python train.py --num_hidden_layers=11 --num_attention_heads=14 --head_dim=64 --intermediate_size=2368 --norm="rmsnorm" --rope_fraction=1.0 --attn_scale=0.125 --init_std_qkv=0.0127 --beta1=0.93 --lr_head=0.00466 --max_grad_norm=1.0 --warmup_steps=200 --dataset="wikipedia_en"
MLP neurons of a small language model. Each row is named by its layer, matrix (down: output weights) and neuron, and shows model dimensions 442-537. Each number is 128 + 24 x the weight over its row's rms, rounded and kept within 0 to 255. A neuron's up and down rows have the sign that makes its largest values positive.
A block is one neuron, or neurons of one layer that tend to fire together. Before each block is what it responds to, as a language model described it from the Wikipedia text at the highest values.

Description: Wikipedia section-heading ends
L6.down1767 [128 143 154 146 138 133 144 165 125 164 138 142 167  99 182 141 110 130 148 100 149 125 135 159 131 127 102 132 140 113 160 115 168 159 109 142 123 133 155  48 107 186 151 103 157 151 119 135 110 121 131 138 107 101 182 111 141 152  95 160 111 136 131 147  96 118 149 160 103 115  83 146  75  94 126  91 132 137  97 129  87 117 108 106 119 143 114 131 100 158 112 103 103 153 146 167]

Description: Split word-onset fragments
L6.down2292 [112 106  92 196 150  96 151 110 149 111 130 130 133 136 171 141 147 110 114  99  89 120 128 129 118 100 137 121  85  92 133 152  99 112 168 116 110 131 102 120 119 104 146  91 167 125 117  98 158 100 117 101 133 168 147 121 109 125 132 137 151 137 122  78 146 141 145 130 131 150 138 144 113 118 155  94 115  96 121 107  48 108 108  90 101 140 117 128 157 119 167 126 184  92 141  99]

Description: Segment boundary tokens
L3.down669 [114 179 123 173  98 121 123 108  91 106 149 110 113 108  95 114 136 119 107 100 128 114 132 156 136  83 120 157 108 137 135 140 101 131 107 161 158 185 126 151 100 107 128 138 148 114 150 138 132 119 134 114 102 163 116  95 114 147 124 129 144 130 127 138 128 150 105 153 102 131 105 154 138 132 154 108 155 105 134 149 116 167  96 124 141 145 137 135 189 163 131 149 152 150 143 117]
L3.down1252 [194 101 185  95 139 123 153 131  80 154 139 109 122 110 151 132 103 132 123  76 114 155 123 121 117 120 135 155 145 150 124 134 110  88 150 143 162 113  70  98 139 110  68 208 165 194 165 124 140  98  94 155 147 143 114 131 171 143 157  82 146 137 138  98 133 125 155 125 135 155 136 127 130 133 132 119 157  96 112 129 130 165 107 107 126  76 164 103 136 122 140  99 140 171 128 136]
L3.down1545 [138 116 111 119 159 160 127 162 107 127 140 135 130 143 136 160  98 104 103 150 120 111 148 183 136 108 137 105 107 164 118 139 134 122 119 142 186  85 116 117 115 126  78 134  95 120  89 105 134 137 163 151 123 117  43 148 142  98  81 121 112  96 115 127  87 125 117 151 166 112 105 161 140 133 166 149 104 139 138 140 138 148 125 131 114 138  93 128 133 112 142 143 147 125  97 135]
L3.down1699 [ 93 126 136 133 129 119 103 124 125 158 203 116 127 142 128 149 120 116 147  99 117 128  73 116  99 125 114 169 143  91  92 160 111 105 141 104  82 107 117  93 134 102 124 156 155 107 131 149 142 153 164 144 153 124 114 142 136 128 158 137 172 105 118 143 141 154 131 126 155 143 106 162 120 136 104 130 168 121  70  97 133 117 145 136 155 104 131 109 142 108 126 110 117 111 121 104]

Description: Second piece after initial letter
L3.down415 [115 129 111 125 148  67 154 118  94  80  93 124 151 150 142 156 128 168 126 123 114  92 186 147 151 137 128 133 112 146 117 124 121 151 137 123 120 124 133 132 163 141 114 113 146 110  81 126 119 108 100 111 135 130 161  97  74 103 106  96 167 103 108 111 130 134  95 110  85 123 122 139  97 110 194 128 119 160 144 137 126 121 108 108 142 123 116  97 119 111 128  99 141 117 159 136]
L3.down774 [ 69 121 139 146 126 154 162 160 153  92 133 141  61 122 144 144 130 149 145 120 112 118 109 171 141 110 128 132 111 149  95 130 103 178 163 123 102 150 178 180 124 112 159 132 124 141 120 169 142  80 121 127 109  81 173 149 145  88 132 123 135 115 136 120 118 110  94 101 113 128 101  98 116 115 147 117 128 128 132 148 119 123 120  82 111 134 121 149 124 131 120  92 117 130 146 104]
L3.down1457 [128 126 127 167 135 131 150  99 107 138 131 106 167 169 119 128 136 122 110 145 192 145 172 140  99 149 145 105 100  93 145  96 129 144 159 168  96 149 145 131 153 165 124  86 148 120 136 103 146 122 149 142 137 169 165 146 111 114 179 117 123 135 103  98 148  80 119 100 141  83 126 138 137 132 151 149 134 138 111  88 105 124 164 112 124 126  95 127 121 158 113 134 128  93 107 111]
L3.down2203 [ 99 137  82 146 147  93  95 133 130 117 121 142 101 137 146 141  98 143 130 128 132  98 116 137 170 131 176 140 151  99 140 129 161 143 132  93 169 148  87 143 100 101 130 155 168 161 152 152  68 119 152 144 139 128 136 154 114 186 139 118  97 126 132 152 129 148 146 119 162 125  90 101 106 159 122 133 122 118 161 143 142 103 100 129 144 155 142  82 115 116 182  83 126 136 170 156]

Description: Word-start name fragments
L2.down117 [106 121 146 171 135  95 153 107 117  83 126 112 147 122 113 125 157  90 147 114 130 169 101 122 130 127 107  99 109 128 112 153 126 152 119 109 171  98 129 129 148 108 143 103 143 136 151  82 140 104 131 127 115 122 139 127  74 143 134 125 186 135 133 120 130 133 140 162 115 106 154 184 114 107 183 101 122 148 156 149 167 124 149 125  99 143 142 104 119 130 152 140 169  96  95 149]
L2.down272 [139  97 100 114 154 123  89 143 176  98 113 127 162 119 150 152 120 137 113 104 126 144 190 115 138 136 181 142  65 121 125  87 121 159 126 126 117 167 110 118 135 117  88 115 163 151  96 140 147 134 149 124 107  56 114 143 135 124 138 105 105 179  67  95 125 129 128 118 125 126 139 140 121  95 154 103  97 122  96 115  85 149 145  62 120 154 138 141 144 144 108 103 185 152 141  97]
L2.down390 [ 99 121 169 132 112 118 104 145 130 127 162 161 107 113 122 134  87 114 144  88 136  94 103 137 136  85 129 117 131 113 129 194 117 150 136 139 152 128 149 136 112 159 149 119 119 146 139 117 109 120 111 165 131 141 117 101 120 131 138 132 137 116 104 122 135 136 143 165 131 132 134  97 120 118 144 128 142  92 121 130 114 132 133 107 174 126 150 115 154 124 164 101 122 154 114 163]
L2.down458 [133 114 100 121 115 135  97 102 109 110 134 141 117 151 140  88 111 129  90 136 135 127 113 117 129 131 132 154  90 131 106 114  81  91 120 120 133  96 115 121 103 119 167 142 130  97 135 122  90 151 136 147 127  97 113 132 100  83 123 148 163 168 114 171 142 139 136 158 155 129  86 116  76 160 112 144 142 156 195 153  90 113 124 137 109 130 141 130  88  99 124 122 192 121 119  73]
L2.down504 [ 90 122 109  69 134 103 177 125 102 126 101 148 133 123 120 141 130 121 142 122 194 178 119 138 176 116 120 130 127 110 115 123  93  97 114 144 135 145 112 126 144 137 138 121 124 123 129 169 163 128 114 114 155 128 132 106 167 127 109 148 149  99 140 153 149 137 115 145 122  93 149 130 143  95 117 150 147 157 134 106 117 119 143 111 120 134 150 156 137 100 138 104 117 120 124 140]
L2.down966 [102 123 145 130 103 121 189 136 115 120 127 162 113 156 124  74 139 134 123 141 146 132 134 156 107 132 143 150 111  86  75 109 114 110 138 145 142 124 108 145 124 118 142 147 106 125 148 144 145 123 152 128 136 137 155 178 126 128 137  89 116 125 135  85 126 108 132 102  87 113 110 148 142 146 113 128 177 153 141  89 147 130 130 151 156 144  90 113 115  88 165 120 175  93 122 147]
L2.down1100 [127  60 130 177 105 151  48 153 138 123 113 108 153 125 130 132 155 113 142 155 124 107 164 105 141 106 127 142 119 127  71 107 120 100 126 102 106 104 111 119 131 129 146 122 150 149 163 125 131 129 101 127 108 108 120 112 183 132 115 114 142  87 151  87 123 113 119 146 168 113 157 154 122 118 152 110 151 101 145 114 126  96 121  93 123 126 118 112 154 126 148 120 132  95  92 103]
L2.down1160 [ 96 113 135 163 141 116 160 128 144  81 127  88 149 134 138 125  97 124  92  85 171 116 113  82 144 160 105 108 134 139 110 140 142 109 144 151 145  96 150 114 141 142 104 126 110 162 132 106 146 160 129 111  72 102 177 131 156 145 118 207 160 107 116 133 156 120 123 108 137 154 158 136  91 106 114 165 155 136 141 154 134 104 152 130 139 124  80 147  74 108 141 104 149 143 141 107]
L2.down1235 [117  94 102 138 135 134 138 112  96  92 151  92  96 141 173 174 121 144 102 145 147 124 110 120 132 169  97 138 120 113 133 138 145 109 126 131 110 139 110 109 173 114 127 137 108 128 172 150 133 142 147 132 124 163 106 108 149 116 161 102 158 115 141 128 128 141 139 122 151 119 141 106 148 117 124 148 106 127 137 130  88 147 133 148 139 163  99 135  92 135 119 139  94 113 126 119]
L2.down1455 [131 102 129 133 143 105 141 133 133 136 145 115 100 137 145 144 114 111 132 158 110 136 194 133 108 147 145 106 144 131 109 145 129 105 112 188 106 115 124 164 166 148 122 103 137 146  92 123 123 117 181 105  95 110 123 121 139 133  92 106 103 160 114 125 145 161 150 139 130 130 121 117 125  97 127 130 168 123 104 114 105 117 180 114 143 113 115  92  86  94 137  73 146 139 172  86]
L2.down1475 [ 97 125  89 126 130 123 121  98 100  90  99 166 116 155 141 173 110 159 123 111  79 134  76 110 159 137 154 147 131 124 163 105 111 112 136 115 135 151 124 136 148  79 141  96  98 152  83 118 134 135 145 147 108 106 125 112 134 144 133 139 103 113 139 121 133 148 102 120 101 147 176 102 124 128 131 130  99 112 177 149 135 148 139  79 141 100 107 120 162 127 136 115 131 113 142 154]
L2.down1548 [127 137 175 114  99 169 144 116 145 118 148 122 137 158 114 149 176 173 103 172 130 187 179 121 131 117  82 158 113 106 146 101  89 108 138 142 159 102  91 144 136 124 113 169 161 116 134 129 133 171 113 133 124  82  81 136 190 131 140 123 123 146 172  98 118 112 123  99 126 101 110 130  96 169 133 118 143 138 143 127 104 117 127 140 107 142  81 137 145  91 128 144 161  92 106 134]
L2.down2080 [150 154 125 113 169 111 140 137 127 108 134 150  90 143  95 118 148 107 157 132 125 144 145 159 117 147 124 102 156 103 141 137 172 121 148 140 128 201 162 112 142 112 152 124  99 152 111 192 152 104 137 130 162 132 151 124 153 126 130 168 153 149 111 113 129 148 163 137 110 139 105  79 173 119 113 113 162 138 195 146  84 110 125 109 117 134 174 172 153  70  69 102 134  93  83 134]
L2.down2201 [149 110 134 128 121  90 150 111 152 139 150 108 115 116 145 130 177 124 120 124 116 112 116 169 153 135 175 126 121 123 107 154 166 108 109 123 138 124 149 163 126 168 119 162 121 170 162  48 132 130 148 128 154 157 139 128  81  85 124 125 141 165 135 110 133 149 164 107 116 149 112 144 101 163 123 127 118 148 129 142 127  90 116 116 101 154 151 135 155 145 133 120 102 167 124 137]
L2.down2234 [136 138 108 138  81 108 113 110  92 104 117 153 123 132 158 130 119 114 130 149 142 164 149 140 111 158 109 146 144  96 113 136 159 164 110 156 124 166 145 130 115 104 137 154 129 121 122 153 112 133 165 133 131 154 132 112 136 149 164 150  96 130 146 126 127 112 141 151 117 131 144  94 108 141 137 138 112 131 148 145 115 106 109 101 152  78 159 104 121  90 100 134  97 165 126 130]
L2.down2291 [135 133  69 126 108 139 128 161 105 132 123 111 123 159 144 134 126 169 146 138 128  83 132 115 180 122 129 105 123  86  88 129 143 128 138 105 158  93  79  96 111 152 121 132 101 111 128 134 135  99 147  35 117 108 134 121  96 137 152 143  91 130 124 130 128 123 112 147 117 129 169 125 158  96 129 119 109 175 129 120 142 105 142 135 129  93 139 131 118 109 131 113 128 118  39 145]

Description: Split-off initial capitals
L2.down15 [133  96 141 122 148 140 187 153 113 107 151  63 114 114 136 103 106 141 136 102 146  94  77 143 110 127 125 167 149 184 122 114 129 117 146  91 131 104 136 163 159 124 129 175 134 117 164 122 140 123 147 120 150 157  94 141 109 154 132 144 141 148 160 123  93 159 138 110 123 131 140 108 133 108  85 118 119 115 111 102 158 119 120 113 153 140 116 170 114 127 100  98 108 119 116 158]
L2.down80 [113 123 117 169  81 111 132 133  99 121 139 120 140 127  95 131 106 160 111 117 127  92 119 114 143  97 126 154 161  89 180 132 121 145 188 121 158 121 103 136 150 180  99 152 132 113 151 145  79 124 127 148 145  99 128 183 126  99 131 147 153 127 170 143 141 137 135 133 134 158 176 139 132  98 119 136 165 161 125 147 123 110 118 124 149 121 154 107 123 120 110 136 131  97 119 105]
L2.down132 [141 134 109 123 117 124 108 110  81 134 110 155 151 121 141 127  78 167 114 119 116  95 104 102  97 105 142 115 125 102 114 108 149 101  96 122 131  88 143 105 126  95 161 144 127 106 131 103 150  80 113 130 110 166 117 132 157 120  78 123 163 171  81 134 128 136 133 145 134 143 144 130 150 142 145 118 155 165 161 121 157 137 125 133 161  96 133 114 126  89 158 119 157 131  82 172]
L2.down653 [137 111 131 124 136 111  81 155 125 159 118 134 109 156 133 142 114 162 146 108 160 157 126 198  92 108 131 112 106 155 145 135 180 192 102 126 138 130  83 129 169 176 129 153 122 160 130 101  88 144 133 122  80  72 126 143  83  86 103 126 145 133  67 149 142 156 136 136  87 142  85 115 127 114 104  98 174 132  63 129 124 106 129 142 107 131 119 176 155 129 130 130 137  98 135 132]
L2.down823 [ 74 130 100 104 154 156  95 149 152 111 142 132 101  97 155 161 156  83 137 146 130 131 114 125 113 112 127 157 141 125 111 153 100 130 142 128 110  90 154 145 150 108 138 122 138  95 121 134 112 138 116 107 145 128 118 153  66 101 159 117 169 111 127 109 140 118 152 136 167 101 122  91 121 143 121 175 113 140 170 115  87 174 133 105 119 152 138 158  72 142 111 137 113 145 141 127]
L2.down1101 [113 142 102 134 124 125 180 117 141 120 101 139 116 134 126 174 113 126 134 150 106 129 142 135 139 148 126 117 111 122 126 136 125 137 100  71 145  81  79 145 126 147 113 137 117 161 121 165  70 126 109 126 157 169 172 133 146 182 129 124  95 176 137  87 122 142 152 115 126 111 162 114 146 118 115 144  95 152 167 134  89 140  90 122 159  92 111 110  81 138 121  91 147 121 126 139]
L2.down1245 [134 119  97 136 135 151 164  91 119 116 187 117 153 149 145 141 127 110 142 117 106 128 139 137 108 124 125  86 110 107 126  83  83 135 116 144 111 113 104 149 112 129 140 137 134 150 123 160 114 108 142  87 109  96 103 133 130 155 135 162 129 131 156 123  70 125 118 147 143 104 117 126 147 118 119 136 118 124 101 148 110 125 102 142 132 141 171 132 105 111 134 138  94 137 125 129]
L2.down1269 [129 104 147 111  58 127 152  91 121 132 100 100 100 116 120 142  72 119 124 124 123 103 143 111 128 115 140 126 150 101 127 126 129 147 155 127 108 152  98 151 104  99 139 119 107 103 128 158 149 110 116 103  91 115 108 125 140  88 142 172 121 124 116 129 135 116 144 136 137 156 107 140 116 103 137 113 146 134 130 121 124 121 120 129 160 101 177 117  93  92 103 143 153 134 114 103]
L2.down1515 [114 111 121 122 131 109 136 103  96 166  99 126 120 108 139 123 131 140  77 119 171  97 140 155 160 113  69 152 106 151 127 127 154 187 121 143 118 129 112 132 146 106 153 144 150 107 109 112 147 124 128 150 113 131 137 152 146  94 107 119 104 109 152 105 119 168 147 143 140 140 198 151 144 160 157 139 158 190 115 124 147 140 128 112 125 115 158  70 173 123 126  85 117 148 113 133]
L2.down1528 [122 129 163 107 133 134 120 141 135  97  86 136 162 160 125  92 138 138  90 109 138  76 139 169  91 116 130 114 113 127 118  54 114 100 137 125  88 128 130 182 140  87 137 117 144 122 138  91  93 127 143 145 161 142 126  71 163 126 135 162 128 123 108 109 147 151 141 181 162 124 114 133 184 106 140 125 117 131 133  96 113 140 106 127 133 159 128 169  89 147 100 139 194 160 103 140]
L2.down1637 [117 140 132 106 133 160 128 174 122 112 121 127 134 139 110 108 133 124 113 111 114 123 123 124 108 113 130 138 141 128 134  75 137 126  84 167 113 144 116 121 133  89 137 117  89 154 102 136 110 138  87 107 152 123 111 167 139 114 120 109 137 146 136 159 109  94 131 125 145 121 123 147 130  99  97 157  90 125 139 133 137 109 131 140 104 143 137 119 125 122  94 102 135 152 137 117]
L2.down1658 [138 129 119 124 114 108 191 108 105 157 125 148 127 161 134 138 137 112  80 159 144 143 100 111  97  98  96 137 106 155 143 130 158 174 136 133 146 100 117 123 129  98 112  97 122 101 146 156  99 115 142 114 101 120  84 106 133 127 156 122  99 187 153 127 104 127 148 129 118 117 109 149 156 149 140 113 155 128 145 135  79 139 115 131 142  86 139 125 117 133 122 135 104 141 131 155]
L2.down1675 [170  68 104 109 132 151 107 141 149 157 135 120 129 120 150  71 178 132 143 139 134 114 126 126 117 109 104 160  93 137 121 128 123 127  64 159 142 138 108 104 149 130 147 126 161 144  90 104 151 140  81 123 174 185 137  97  96 126 134 131 132 120 148 143 118 136 146 131 155 133 102 164 101 146  95 141 161 113 149 147 138 171 129 120 135 117 104 156  92 133  94 131 131  99 125 136]
L2.down1802 [138 135 121  97 114 157 108  91 147 179 137 148 121 132 142 143 154 133 127 122 130 122 135 184 160 125 114 141 115 132 144 123 133 135 107 111 129 136 112 117 145 145  99 167 147 129 118 125 132 160 120 119 140  99 147 107 114 110 133 120 150 108 162  82 113 165 135 148 111 163 129 139 132 123 144 124 145 122 126 124 124 131 113 135 119 106  74 134 132 149 153 150  96  78 186 143]
L2.down2011 [113 104  91 126 158 130 166 137 144 193 159 155 116 125 161 127  97 121 110 116  86 103 127 183 129 103 152 116 102 103 158 109 117 106 178 151 141 137 136 104  72  73 147 141 142 126 135 154 145 155 127 107 116 156 149 137 140 111  97 139 137 110 135 101 110 153 107 117 100 140 164 104 148 110 130 140 127 105 142 106 124 109 115 116 172 126 136 145 130 117 125  96 103 180 129 136]
L2.down2070 [149 122 123 130  97 153  94  74 144 123  81 119 123 112 136 140 106 139 111 106  89 129 159 132 152 130 115 104 108  96 146  88 177 167 146 107 139  76 131 119 127 168 156 150 116 116 113  99  92 133 146 108 131 106 138 112 177 150 146  94  95 103 163 111 153 151 189 125 112 118 148 140 126 150 149 135 111 103 134 140 143 147 119 133 172 123  94 143 113  94 149 125 182  98 146 141]

Description: Section heading closers
L3.down295 [ 95 156 135 163  98  86 134 126 150 116 185 127 134 157 117 131 133 118 133  88 114 124 184 101 120 101 122 148 136 119  98 133 131 110 112 116 130 137 116  79 144 171 139 156 166 119 150 137 121  90 139 122 112 120 124 173 115 117 158 164 143 147 144 120 144 130 131 123 126 128 125 176 107 125  69 140 172 147 122 113 121 140 100  90 118 127 118 120 107 131 130 113  74 105 176 124]
L3.down553 [153 147 151 133 151 114 132 162 109 168 141 129 126 136 132 121 118 146 147 130 118 122 177 118 110 126  99 151 123 171 116 108  85 103 126 146 113 151  90 123 154 148 155 128 170  94 103 197 113 155 140 100  72 139 176 148 114 113 106  86  87  94 103 148 127 112 127 141 147 131 135 150 109 140 115  98 173 113 149 113 116 145 171 139 127 146 143 152 144 139 121 160 105 132  99 146]
L3.down1750 [ 90 166 104 133 108 103 136 120 123 125 170 146 128 137 101 147 129 120 171 134 145  93 160 153 122 148 117 161 129 121 159 116 146 181 149 121  92 126 173 118  92 101 164 136 166  83 129 155  93 108 115 151  97 102 147 130 129 127  94 126 139 163 121 110 172 178 114 166 126 168 128  71  93 134 143 127 122 116 106 145 134 123  82 118 135 140 155 116  87 144 185  92 116 165 134 132]
L3.down1945 [152  81 107 127 111 135 131 173 113 146 131  72  94 116 136 137 105 106  95 159 130 123 120 127 141 144 117 164 147 131 134 164 120 110 133 147 107 138 161  52  85 121 120 150 119 127 100 111 138 142 133 136 118 133  96 118 118 127 118 215 144 143 126 123 161  97 155 147 113  78 107 150 116 115 158 113 125 144 115 136 163 102 152 140 137 101 139 143 144 129 142 113 130 140 127 130]

Description: Heading closers and word completions
L2.down184 [132  99 101 114 131 106  94 120 153 139 101 157 160 134 119 121 137 137 128  91 135 144 104 108 132 159 118 132 145 129 130 158 159 115 170 141 140 159 142 109 104 141 162 151 150 123 146 184  86 166 109 102 164 103 121 193  85 122 122 127 137 142 119 144 116 130 115 104 133  74 144 121 139 148 141 141 110 131 129  98 125 133 129 107 141 130 132 162 110 224 107 117 110 130 137 106]
L2.down199 [130 141 166 144 125 167 154  90 118 155 130 142 111 156  86 120 123 134 128  71 181 126 128  93 126 125 157 154 134 146 112 103 170 122 176 117  88 137 129 103 115  99 104 141 135 160  98 131 155 119  95  92 153 168 136 124 158 122 107 110 140 113 127 138 139 136 101  89 104 107 138 122 115 125 124 104 131 136  97 137 145 129 103 135 166 136 140 107 144 150 148 111 138 137 167 149]
L2.down257 [117 124 103  99 156 103 106 140 143 116  92 113 116  78 116 131  81 105 165  98 144 126 136 110 138 113 124 125 117 122 127 154 154 116 137 142 151 138 123 152 145 131 102  95 155 131  71 119 163 161  87  86 160  92 134 128 117 109 125 155 104 126 136 113 104 112 108 136 142 166 190 126 131 152 131 136  98 117 133 104 114 100  87 153 105 150 161 116 109 161 128 105 108 136  97 143]
L2.down261 [110 108 140 143 103 124 103 158 133 149 102 144 101 159 102 130 127 125 134  98 150 110 110 104 160 122 156 125 122 111 131 119 123 128 115 157  91 150  87 127 137 148  87 143 125 157 125 116 121 158 155 144 128 154  91 130 160 143 144 126 147 164 134  56 120 173 144  55 131 153 160 154 111 190 144 135 126 115  85 143 134 172 137  84 110 113 135 120 164 157 151 117 152 141 149 140]
L2.down306 [146  92 133 119 124  99 119 146 151 161 180 154 114 123 146  92  94  91 122 194  85 134 162 170  90 116  88 178 116 165 120 172 143 129 142 104 140 117 150 131 140 124 120 130 156 103 104 138 136 100  98 112 101 141 176 104 122 130  91 147 127 121 127 135 107 140 130 154  81 135 134 150 117 121 118  69 135 116 118 193 134 121 136 153 111 142 120 109 121 117 115 140 154 130 149 133]
L2.down365 [165  85 107 129 124 143 143 113 137 142 175 118  95 121 156 156 108 100 126 143 148  99 102 136 107 148 133 182 133 146 151 160 179 122  96 120 131 110 158  83 113 120 140 135 149 148 146 103 135 126 109 121 126 116 141 134 126 123  82 152 136 160 134 132 138 109 157 162 129 141 132 123  91 118 154  88 136 101 122 135 131 107 132 178 106 121 106  96 116  96 175 159 153 108 143 173]
L2.down376 [114  92 134 116  91 113  76 129  90 107 141 127  89 144  80 133 172 148 114 165 141 127 108  96 107 128 135 139 152 129 121 173 118 100 112 134 123 141 153 155 108 156 165 103 208 133 161 134 104 134 178 128 123 147  99 115 124 105 136 150 158 117  98  74 125 142  83  60 117 155 113 157 154 167 139 107 128 125 169 134 143  66 153 151 109 135 130 138 180 118  83 125 125  70 156 115]
L2.down557 [158 102 165 117 122 178 135 151 137 146 140 132  96 136  94 146 115 147 102  95 163 125 104 122 127  84 165 129 123 117 131 147 123 128  83 123 133 135 104 140 155  89 123 128  93 100 142 141 120 121 145 166 157 134 135 125 133 143 141 110 103 135 139 125 113  82 126 128 138 163 136 169 136 131  99 116 135 139 173 109 147  93 129 125  84 135 137 141 151 130 156 156 167 145 116 144]
L2.down782 [124 110 135 161  50 119 132 170 135 148 156 142 104  96 147 137  79 166 128 149 155 115  96 133 111 103 113 159 124 121 125 109  99 187  63 131 123 121 130  87 155  82 112 123 151 116 150 141 143 118 120 106 142 178  86 126 158  78 120  98 153 177 136 164 175 115 147 118 102 177 143 123 102 139 127 134  94 121  87 112 151 113  86 146  93 130 135 124 106 137 172 105 122 137 148 159]
L2.down1111 [ 94 102 111 112  99 128 109 151 122 147  95 129 111 163 111 119 145 100 124 151 156 172 172 129 122 120 124 123 106 144 180  59 131 125 156 158 128  90 111 139  96 124 146 125 137 112 126 163 109 171 127 151 124 105 140 144  76 112 135 133 131 113 117 143 104 117  86 143  98 167 110 133  99 127 111 146 153 135 146  96 152  82 143 117 130 116 118 121 157 130 107  97 125 143 111 159]
L2.down1161 [154 116 176 112 130 135 111 157 156 107 150 125 112 140 130 144 122  78 138 148 151 150 159 113 123 143  80 174 101  80 153 112 113 167 114 134 116 149 150 148 131 142 123 125 144 133 155 123 112 128  81 125 142 137 127 121  83 120 106 153 114 111 111 129 173  90  85 151 125 144 122 167 103 110 134 128  93  96 146 140  94 148 150 140 111 109 128 164 118 130 112 151 145  95  99  91]
L2.down1459 [126  70 133 140 174 111 151 134 154 148 118 128 142  93  53 106 144 120 102  81 126 109 134 157  86 161  81 121 102 148 117 112  71 110 142 127 139 132 125 111 124 126 118 119 136 107  84 108 145 167 152 102  83 164 147 103 129 132 152 185 140  93 140 117 127 124 115 140 131 126 101  74 118 143 154  71 142 126 143 177 165  58 155  77 134 147 176 139 114 120  95 201 155 131  94  64]
L2.down1608 [154 118 163 113 136 160 127 115 112 101 139 137 118  87 137 139 111 144 168  89  83 147 127 128 128 119  70 134 162 141 192 147 134 146 149  86 134 133  95 132 107 146 109 133 168 142 117 128 107 152  95 143 131 129 141 166 106 124  87 114 143 143 104  95 140 127 123 141 134  70 127 117 136 131  88 129 120 170 156 116 130 139 121 139  80 141 187 117  86 159 116  97 116 169 135 112]
L2.down1645 [ 89 134  70 110 161 146 137 104  68 117 133 137 108 125 121 127 137 111 139  99 118 118 141 140  85 125 128 148  77 130 113 161 129 122  98 134 107 158 141 167 152 138 118 111 139 132 141 119 119 125  95 112 104 143 119 148 117 151 172 141 127 122 138  99 122  78 142 148 183 175 134 118 138  86 111 127 124  99 123 143 132  97 148 141 108 103 130 113 117 138  91 141 123  64  99  88]
L2.down1955 [160 144 162 129 149 155 147 154 140 149 121 130 143 126 134 116 128 117 106 155 156 110 147 106 135 129  88  99 131 108  77 121 119 119 165 146 102 161 167 135 132 124 141 146 146 108 131  86 105 133 129 137  46 105 136 117 135 142 157 171 113 142 100 169  93 132 150 158 133 126 100 120  94 110 132 129 137 143 154 179 120 166 134  62 170 130 140 151 119 133 178 163 119 110 130 123]
L2.down2169 [148 112 112 134 135 157 134 107  81 107 137 134 147 150 110 127 122 153 109 141 108 144 181 122 104 153 144 132 134  81 120 128 133 141 154 110 145 127 106 125 146 130 129 108 139 149 107 124 116 117 152 150 131 135 165 151 116 126 144 164 118 163 126 154 165 131 132 105 139 143  71 106 100 137 120 117 105 130 106 136 169 107 104 103 163 110 138 137  77 103 124 127 128 142 130 126]